Weights of a small transformer language model.
Architecture: RMSNorm before each block, rotary positions, no biases in attention or MLP, untied embeddings.
Training: a variant of Adam for these matrices, 908M tokens, 3462 steps.
MLP neurons of a small language model. Each row is named by its layer, matrix (gate and up: input weights; down: output weights) and neuron, and shows model dimensions 32-127. Each number is 500 + 50 x the weight over its row's rms, rounded and kept within 0 to 999. Numbers have three digits each. A neuron's up and down rows have the sign that makes its largest values positive.
After each neuron's rows, "raises" lists the tokens whose logits its output raises most directly, leaving later layers aside.

L4.gate2067:409464487476591528455461512480462418529474485512484536505462471480467461529439471477479487409476575489511586499561511556596508548538468423479493528499491385404473471529564550497560484554479516425544500558558499560465507517523608495543502546448442466528481486484511574415582415529528494489
L4.up2067:443514453549471512581463461518494485460536523504503498487520436440493536502498419476481496436525501549435565566488496455424663439522545440471460503571461457402508373602512440474513521481414437469538599506566485516445548464412524416562499671510487569402447513575433524508477484464471481569
L4.down2067:505488591437580512392474525498453556410532448512596526589505568391476443528391486581473415575461449516554532488463503475482484451465452531470433549369494508550482509544504487458536576512457578507518541460480608560517491485567477462503480458444458481488555457511531500524408596436576470571
raises: " it,", " it.", " another", " his", " its"

L4.gate2355:500552523431507576527506549516474412459503582422423544551485542458480499544521505501533453487504535581441594533484623415526568511506447526463559531592486497526543500543541502519517405549514524462471625441473490570570594589518525609480513437563413463529524529490509541497464509538491500475
L4.up2355:552565504528549563551505458446552485527499581435433531412567490522509525494574409459469452484512395461512551505497556489550542545505556564565565534489523517474543471567473474485501510534482500488457537480396493513476511427428529560516358438448484444461453599480580525393521551473523534442
L4.down2355:469420532557443407482475520435577501519543420587538446501463553450512494501466515541492596477493561371500435433501382516458405524518515470467476431356473551475464466472438546449567550487505555520588427505518479444432466521473458457488509523522583527455447483459505450562512538438573527587
raises: "hi", " Myanmar", " Yang", " Khan", " Kh"

L4.gate2614:497535469503492544504501539562499475483524556548516467508502501521472439606391558458564625444379524458458530557539457503500524540559504543497451445492436468465514415531448482492435524413627390507509510539490435511446496538475593427501471447519419483432471507580554537461540502503449475475
L4.up2614:507577441499481569586544544474513554534497517489550594469500513554473527612458511510540552450420452507653471508393617591450514483553546450544477548495587490445540468492409500432442521534471510528511543541592534535463551492519585469563455452520498510403475431516545468473557473525568531496
L4.down2614:519503545517593541553493406532524462491537559430467516503536558417502559471590440570557457427508511463570474545402510453517443590516509539518541567447474560497527469525578536451588471468515464461506414548534479462524440518596530513522536497504405559585570476495528436505471452506509439546
raises: "'", "’", " own", "',", " all"

L4.gate1947:516431462615459436472585426427516487484511472511483487528542494409454485539452497516528514584465495547465406480532485476436516502556520511487525428472525470485498383455459505501543536406577475568526491478511493536458494475517544520500595556535627529479576426439491463545485544417505483565
L4.up1947:510390502538507499550493504508452488476465528541496483491386492505522548487463541509409536464549520496490453442463533536499519481605495473599386480519555595487443430400421541484554522454516501422514461506562512574503487563515508552529484411482539475467512465483465450477511475459499571465
L4.down1947:504476488558471511499461391489528472598452524553486562400532540482548536632471367449555485479511489504491387539536422468434380529559473503500465502440523559528519454469471564474481538458522432499480505515497473521499467473551518538479480535466538426561479512489441562543498495555400499458
raises: "iy", " al-D", "ollah", "i,", "ul"

L4.gate1135:476573527494571527399531493511469462492513531385505537493518448520396576528431534480384515462538545557538525518527552477533534528607518498487562459501508530460481479476429465513431495449466523488471482351631434554503480453507585473512478494557538482467513536524460473555476471585638544516
L4.up1135:441426508481506442522491478489516474473429501510503446395443534626461544529461498468581543546499527513505488489467531538581467541455459555478512536552478559584519483445356557360461495541553519529509500489519528480493521554499557427477462465470545544415416465595483508472434393579496548522
L4.down1135:549424462467522535448569465524399501496528556532485486536362524496581526496454482362581552521535525501450501486672508452576581584457539422565515529467474411418583555551595489546434650567538452495455506556514535530449420495533615575628523422502546472550486431493491505495504475460556508481
raises: "s", "ous", "s,", "s),", "s'"

L4.gate761:502464574544527583480553505518463561599472569559556499538504495485402435530459571439563523430386494580477478506617536466522522512616510498465555403358556532504474521557378448488540550525546455508522520474486546500447468548507588500445467484464440469560534419514508436523427415455471544556
L4.up761:526535563511467468384571455483488523565481469445569543665534564510469421445500549486529480572387562472472525414571518589459531529499512421428561489429505491570573476557425462413619512468514530443485507449460516471478525514524544521516527417493454428505532549570557549499448501446550503475
L4.down761:467609568511519418506521504589462514526457584497497490510559588527482529454488533488518498528542536442476477521526510469544505501509551529555540545478510513629420480486510561483510563570521468517486501512464435543572479473642495485448505516522507519470511452512514536444535499555529569469
raises: "ly", "eg", "erg", "ear", "ene"

L4.gate931:444467542534439491467499569515506499511473511524525508554487545520456454487521590486540598465493443575464481513572577503524518508564528609528508431435565518451507455438478579437586545380521535484534508584520521537458470455462452568474545463492529452530484401506419447525463544383566480575
L4.up931:491455466511540434485444400542445491488476575516483486560490486528527534496468479524511522494445411488509477505542546601503480484523500557493535533447498612563491547493553512444466454493489480477486481462578447578565642453514401539544532548498527499465474470537487502503493470466567499500
L4.down931:451438434525551456476488526503441461436510362573494568586550505416559535484468457590528472459446559486526493492494445452529410494397464536447462462510491545494501604474472504541494465455561440505574460475477515504504586466495505484448424471578511462539507422507540494472474455555559488516
raises: "-G", "-M", "-H", "-J", "-A"

L4.gate2585:488497507489369522519478518568576466420502544540563498537508485539491551479484606537564580526481527501440540544526492495494517460564512497495492419492452411436460497411568470555481419467570519462534449508478502537482436541459538526477554481640496419470498524530545516491516561513566496482
L4.up2585:419395614499542535623484506529495527477395527468443576429421464623487475510564569530532496474531502553573510540501538458483522481494560490523555469507548465549432551515422463428484411525523483541492488506590594465589479459412467470525404349489519440416495422459555442507601467469473477545
L4.down2585:446381528587487465488433469518551482509516462524418527475455492497496480517489483470467532452496450528405463574545606580533508481479488432479497496494453529530498547461435487511432524461527471516560470466519530417473544490543516493359494460383464437467536561525584482564512558557583570436
raises: "ory", "acy", "ore", "ely", "ational"

L4.gate455:497499459541558619486462543555564467539539422517574550488526468479534419449490504468434457574418516514627547506507525502439421525578505535519519454486479431438511512546563514493565512490462517511624521438525514460568463513462600485417502505516512453533559533466504545560516454516528569552
L4.up455:494531447443542469519505496441411529515501481477444535472569481538483496411563443371460540508471459449535446526524528471573508429495434507483443498450464516452460551421501544564585442543525585470567519451427485385538509524563482388487576554482499446517445422479521491550432502532517508491
L4.down455:556423528492563536498473539510373463447562416478558519482561561456562495507489505405433487478456496583535475505457455550511501524474449494570481527461436461488598452412568436559560531531540550515514467539513528583572514553553523508505451540528439533504546449495517575552455496566478544468
raises: " his", " the", " it.", " their", " them."

L4.gate2100:460478522474530456486475519506388409447383539466564572557547539444514456506434538506462606498537507542572580475505549520475440501464492439616489538465389444551341565412528473550480467472513523572546415500660492402518493622453428531479585495492508460545413530553461455557512529518551489509
L4.up2100:501470518524640474500541526531446542526482606427497514437546455445535440471395519571380657471605581553520530422580472469517434428488512408525564515437467434535459586459527450553520501555530567525632453460531554483548572488517517505459440476507498466543512488523462493439484490554571472562
L4.down2100:527445502506557452481413565510528481525513510537538446502470435406508437422563521502494380491547547488515520480496443458437493453540581482598498539473406422589454456446565453515432544468552552547469419389623502487512486478495461539463483498428558578494471451574499523487510521465586534422
raises: "1%", "2%", "5%", "6%", "8%"

L4.gate2534:539516517547504497509508432561529511515460494485540546487504450485564456518421503451490506469507542567423506475436516490596481523578387535411538408550464494430464407457463563639479473455489568492547463478529590532506510497426555481550580431452419413447426538587537443440391568465430472436
L4.up2534:514590529425599447474550471503560487517506487472542553489503421465482454485476566569568399526430481521513514503479506441535452484579525460486594469513473506454435485541425471496490492469474622540493454469497515552456541479436576522457484506571553418487472624556448506486462597418469441490
L4.down2534:516488503499453471480417488520523480436503555341443562505521517550448408508465478516556422488445515521437553527511485411474431457477405420499529414634543509489500568519459512495487434512487539521474508514532440522496444538633561549455459443471582501480468533539579447457488522446541411502
raises: "age.", "age,", "age", "ages", "ity."

L4.gate2201:489399536424508509597471497568434529453419491579388534514384580536477461555463480558484509527595504483437453501376516494454529464528494497421482483479506536531474562509468574565550529453542523511625542528521513533429500523535470461474562567512516532472526532566433501519474572411562485513
L4.up2201:547468481399568565458493545454531502467507464520554458471419571546519581508482528523557506497567407495487503490489475440495577418438591490509442504503558480507537474433524501488575403586476542559530587479583450423451427506492469521562473523447574500473511536495520470448468616479540498435
L4.down2201:442481587502542482548597453571510588494609579472546455519488573391502527507468489494508530443541483457543491494428473499609572419526552510489414568503478450487559525558510439520470495512412514560546533483532443479565501453498454477474513516563592637534518434437421456447499564493515482522
raises: "ary,", "ario", "here", "al", "e,"

L4.gate1593:567581523455487530516496441542514465457518544489604484464469436539490489505562537453533559484456554562452549480495554501443502553548486529444518472501439452531443467497473527508461521491541493435483596503562510546405409508442486480463545495446455464418460424555521573478497479407428450552
L4.up1593:524610528390488480505532526482460407453491598522528619456432528566491486517550494562517518447514535524550484447443523465355433477496560412477537440455441480445499526416532520482462562593585479515435564513554528601416511536485436385473437503561484565503536426524477561472578349500466566487
L4.down1593:459454630526510516581467403529509467517546620461528434546423470547504465504552418515525537453516546472503512543419561485495474495507551508494459467536490501512721473587467600555637524517493509472557511462550500538382462538543524495439523505532506462481649537518456469484458477478490559510
raises: "'", "hip", "’", " involved", " themselves"

L4.gate1732:556492514485522495549504490495428423480480464561611525574552551451451442592486534525558548570402446528440490514522498450584580435480474481644453518468485552440517517503513505567489476480475503428505382553606549507472458537576441436457531489467426434472479462516475415466504516406443589487
L4.up1732:544511555502522499466418461472505509443484472537498508588521571509483497581528542559535516564501424450508448549518434465429581490405532467605553527492434477496578489501521456506479519444450408493528439493630539574476481532460394468497525469454495480553504530580481458481628559433432587425
L4.down1732:464526423484488557490530556525531593522510564491440527428486441564550508427522545484458494525516466513628555472536416536393453527505501518413483511531505454521575513497472502395500498551511497580544554466470441461540514465441529460513485533505536554445488485498574603518575451621485507570
raises: " (187", " 1871", " 1884", " 1868", " (189"

L4.gate988:490549500540554526425600448467594432481485446522617405549514528503455379576555569486492479523415534501466574506471481530510464513498546538458535481571419512490519514548529525513470481452489510521517582408529517580467514572467578491492536461535429504570518532568483453526530414486435436470
L4.up988:547542490528524466434480543518605551453537482460465589460523493448507452549510521485470451454525473541528504606451510520479519545551546498453531519514519406524459472524516507455469514464469466489495543457473471438549444402402567502608532511554510468455469527554518494514473518463559474451
L4.down988:427562494452499570527492415507502477369561598437549521492553403535498476490565517410514534475511492469475476427519542444508539595466510533377524564520481564491520520429466501442589456480522432481543432466475521534483513475498553507493532445480606418529483468568480493436470569466494521598
raises: "'", "’", "ad", "at", " attention"

L4.gate630:432494454476427522495532586530545448545436592526570404489520480530518544497480482470461519448453483625542549516510500467527538554581432508470479499431480481472489445437536436567430522489585514564561581517431473522422539443510472474530481559471435464516528474557490513392508523517433461422
L4.up630:500509467520455429513558555473553521568464498553537512474498629567546504446460499446506466549516512449598465535396521448451456495571546445417564604526525517423476465552515610418496459523470517542458507508458547497490521539442553525494448557500459518504422555435456567499483471501529468508
L4.down630:371474492350430467604441569532545489430543457407430519531625527520468485503490590532535565474496585482541495466502553550529462457476537440498503439445529542502460536530497466431452467457412506443447545526560506463453507420532507520500510599565441534371587503511517597501453512449533545505
raises: "ip", "ige", "ep", "ig", "w"

L4.gate1882:445490536526529409484502515489514477502535483555472457510541480526540489623379473521505496519548540588522539498528441535506410501464539425445447468472517483412430589471490582502570487454543501581565463463466528528551580451508466455331466563598468491541425539499511474490528535451462440508
L4.up1882:490526470525453380591434544520453504451463408474519482483611540523540496510453590539560510433499452535458525481551404502540434516498502543417484558516468495500512491422416438561498366437560574459519518558423416526527514448498470407449418571458466468501486460519481551506527556489502495448
L4.down1882:535598530459445562529473510512563451535475479561476521514506454604590476498438533508523593495495471538489530444516415608410499513512443539477485593543501496513402351483516567449472472563566518538457388505526506557607561415523491552538527449502460472597495444423490509480495564396503555499
raises: "iac", "ian.", "iat", "iot", "ian,"

L4.gate586:534557484487388525495571565512453476519494541482501506556523531459499523572470445545507645565488556523465588553517475466482401396531493498519485405461466471467474549496450511539486521470422425484497475520551462485497510555499464392550556487488541463494474448517464468578410468518499444599
L4.up586:523405505429547548445471458467548515508568548510518506565527511517501602469498469519456502539497557536585421449515553526361579493496437538515383466511484501555479492441637488433479445478531558519598511454577498471456548498470486499561556482491528544447590420461574507507510342428501482555
L4.down586:559442499489511585489492451426453526512473512513486464574610479446523562613431478479358488507481588609501418517484430497425469534465493492490439460487475549523472448502586551342539503503444468459487463470473493503560542570452507463561536506443464509492560604470458594437545536505495475528
raises: "-c", "-p", "-h", "-V", "-d"

L4.gate2316:570509435455465549396538612468442444652449471501487471506564503387534560478452515501464425458480603529533500481488488536530476433633447506424461467554529488438463420459538434499513442471497523473476563522521529555506486491444441440520472521572538496563430501518423466418450546534467540445
L4.up2316:540499440529496539520509517517501457506490482480554515379508522456509498526496483533578443496555538519532536576500466487533560527470410398436569483411476459548540360457504446492560465535487505533455483531460501537501494523518537406480484446578423552477530451490482478542655529439512512458
L4.down2316:544426506496414502570487500572423488477605484484489549447538537446572487565424484570526388525509525471552610474461541407471459484523415473498492492451499561493491491561415438520413473429492444550489446408484461456523527539507489518512418463466491469465451484522484473466604474547571531375
raises: " later,", " previous", " earlier", " long,", " younger"